config.yaml
num_hidden_layers: 8
hidden_size: 704
norm: "layernorm"
norm_place: "pre"
positions: "rope"
rope_fraction: 1.0
qk_norm: false
init_std_qkv: 0.0151
init_std_up: 0.0151
lr_mult_o: 0.958
warmup_steps: 200
final_lr_fraction: 0.1
train_tokens: 838100000
max_steps: 8799
MLP neurons of a small language model. Each row is named by its layer, matrix (down: output weights) and neuron, and shows model dimensions 480-607. Each number is 50 + 12 x the weight over its row's rms, rounded and kept within 0 to 99.
After each neuron's rows, "fires before" lists the tokens most often just after its 100 highest values on Wikipedia text that the model never trained on. A number after a token or word is its count.

L2.down996:59 61 57 63 59 54 42 52 69 21 55 65 39 62 50 46 65 33 49 44 63 58 41 48 62 49 53 57 51 53 50 68 50 61 66 50 65 48 64 24 67 48 40 40 61 49 47 49 55 62 63 55 42 42 53 51 54 49 56 51 33 47 73 57 46 44 36 29 56 58 48 59 37 50 32 71 49 49 46 62 60 64 47 36 45 35 41 25 41 61 72 40 58 42 59 43 44 70 44 50 49 39 63 48 51 62 40 61 50 52 41 40 60 69 53 56 55 34 58 68 49 41 49 50 36 61 31 50
fires before: "1" 23, "2" 17, "0" 16, "5" 8, "9" 6

L2.down375:43 61 38 55 53 51 44 55 79 47 69 78 47 45 61 69 52 60 49 42 57 55 45 67 34 47 63 54 38 67 64 43 38 38 55 33 63 54 29 52 42 48 56 38 55 55 36 56 45 55 43 30 37 60 62 28 47 53 62 48 18 48 51 54 60 49 49 43 49 64 47 53 50 41 48 30 38 48 65 60 38 54 63 39 76 70 59 33 35 42 66 40 67 59 60 50 41 42 56 78 68 42 65 34 50 59 45 48 64 42 39 53 50 60 69 23 31 53 52 37 78 50 37 51 60 60 31 34
fires before: " |" 22, "|" 12, "-" 9, ":" 8, "L" 4

L2.down250:84 55 72 37 59 55 47 37 61 49 48 51 23 48 46 63 31 39 20 55 55 64 34 64 55 54 33 48 36 35 51 60 51 61 50 69 54 44 41 38 53 59 59 41 41 79 50 60 62 36 58 52 54 55 60 75 60 60 84 57 33 61 49 47 60 30 35 53 69 33 47 60 57 37 53 57 41 57 66 51 30 39 44 48 36 50 67 47 28 60 61 56 34 44 52 53 42 53 52 50 46 50 67 66 41 63 47 59 43 51 47 46 58 34 51 61 50 53 37 21 33 60 38 55 11 26 32 48
fires before: "|" 33, "-" 10, " Ne" 4, " F" 4, " " 4

L2.down647:48 36 47 47 57 47 56 34 63 56 45 64 39 67 40 40 57 59 47 49 44 35 45 43 55 50 41 33 47 50 47 40 52 71 58 74 49 52 43 34 74 32 41 26 70 48 56 38 44 66 61 41 42 66 51 59 46 69 36 49 58 58 66 56 71 49 43 47 40 56 30 70 40 39 44 46 36 65 49 43 38 40 33 42 36 41 49 42 45 74 50 63 66 53 72 48 79 36 78 51 47 38 58 26 25 56 57 43 46 49 45 51 57 63 39 31 58 50 53 52 42 66 44 48 33 47 71 48
fires before: " " 42, ";" 14, " |" 10

L2.down595:43 59 46 51 54 65 54 48 53 40 48 35 41 42 68 49 48 33 37 38 60 52 34 41 49 50 52 69 51 41 73 66 67 41 52 68 45 45 61 55 64 53 51 51 52 25 53 37 34 68 30 43 58 54 56 78 42 45 53 47 26 69 48 39 48 49 47 56 31 55 43 49 59 53 60 47 47 55 33 55 34 61 47 18 42 56 42 45 52 51 28 36 48 64 82 50 66 79 45 60 48 34 43 55 51 52 50 29 61 66 52 45 45 52 52 38 46 45 59 60 50 61 56 44 35 67 33 63
fires before: "9" 23, "7" 22, "1" 10, "5" 8, "6" 7, "8" 7

L2.down2251:67 34 61 33 63 37 56 53 39 42 72 42 56 45 29 52 38 67 88 49 37 25 59 57 31 48 42 49 58 58 51 42 76 68 53 52 52 45 54 57 62 34 56 71 69 58 33 51 39 30 34 42 62 69 48 52 56 59 52 60 36 57 44 56 65 54 53 42 38 54 24 63 68 44 39 60 53 40 53 26 30 42 34 50 67 48 55 59 38 43 51 62 65 51 52 69 53 53 43 24 62 63 49 67 51 55 54 59 45 37 50 38 63 60 54 58 43 64 53 40 71 47 57 75 67 61 34 33
fires before: " of" 35, " to" 8, "," 6, " from" 4, " for" 4

L2.down2191:36 39 43 64 28 43 77 54 54 59 34 52 59 52 50 44 31 56 46 40 47 46 40 46 66 43 70 46 34 60 35 68 22 56 51 47 51 51 55 52 64 38 40 31 59 43 51 45 52 46 49 39 72 74 42 33 45 50 42 69 53 54 56 65 32 44 24 62 56 51 39 47 62 42 40 58 48 45 76 49 47 59 60 58 00 49 51 53 49 63 51 55 70 41 42 38 45 37 66 23 59 46 57 38 44 51 42 44 57 49 41 29 52 49 37 53 49 58 45 43 45 51 31 51 52 61 82 58
fires before: " " 28, ";" 20, " |" 19, "0" 11, "1" 4

L2.down2228:49 61 60 34 62 62 54 53 47 40 27 53 59 62 58 52 38 74 90 48 47 42 54 73 60 60 49 66 62 70 65 46 40 62 23 45 57 58 44 62 44 50 65 43 52 44 59 63 63 49 54 46 50 49 35 53 45 55 45 57 35 57 35 57 31 47 49 56 62 44 22 14 62 51 57 47 63 51 49 49 44 50 55 41 25 47 46 50 42 48 49 44 25 45 49 68 41 67 57 33 31 27 33 62 26 64 43 41 33 57 62 45 69 47 40 68 58 71 47 78 62 49 45 49 50 36 65 53
fires before: " |" 34, " " 10, "\n" 7, "==\n\n" 6, "==\n" 5, " |\n" 4

L2.down2744:42 55 50 39 40 60 41 29 54 51 29 46 60 41 39 57 44 38 42 55 51 40 61 61 43 43 45 63 52 38 59 67 39 51 40 55 41 58 65 65 41 41 54 32 37 51 24 50 43 42 52 48 44 59 45 47 49 75 45 49 49 52 54 58 64 29 45 78 49 47 51 62 37 61 42 47 49 40 40 74 48 52 52 44 64 48 44 60 46 36 14 51 70 82 67 37 38 49 53 22 52 33 49 29 49 46 41 39 67 64 47 57 21 43 71 30 53 63 21 54 56 47 44 53 48 59 02 45
fires before: "," 18, "." 17, " in" 12, ".\n\n" 6

L2.down705:36 55 32 65 30 41 49 57 34 45 58 48 53 60 58 73 48 50 43 50 60 55 42 49 44 30 50 49 59 30 65 44 68 50 41 47 51 52 50 42 44 68 55 51 61 57 54 38 55 70 57 49 69 43 52 51 64 60 48 40 63 52 36 61 76 40 49 51 48 44 55 57 37 33 46 59 61 53 48 35 51 44 39 50 99 38 60 51 48 58 70 65 53 52 64 58 62 51 54 78 50 53 54 39 40 48 57 23 44 53 63 33 52 50 28 35 59 63 50 48 42 35 49 54 50 47 55 42
fires before: "===" 11, " The" 10, "==" 10, " In" 9, " He" 6, " It" 5

L2.down103:43 40 59 33 49 41 53 29 46 48 43 41 46 37 55 64 57 26 70 61 57 48 41 41 48 40 40 50 39 41 22 66 55 61 56 53 52 42 75 30 58 27 63 50 34 45 56 75 43 43 37 49 72 59 60 50 42 54 58 60 62 55 50 51 81 34 21 61 39 51 59 36 46 79 68 45 61 52 51 62 40 49 55 60 83 70 53 40 55 57 58 43 53 40 55 32 20 48 43 38 48 37 47 68 55 72 54 43 55 39 42 45 53 61 35 51 38 56 69 55 48 62 42 43 32 32 32 44
fires before: "," 19, "." 16, " and" 8, ".\n\n" 7, " of" 5, " in" 4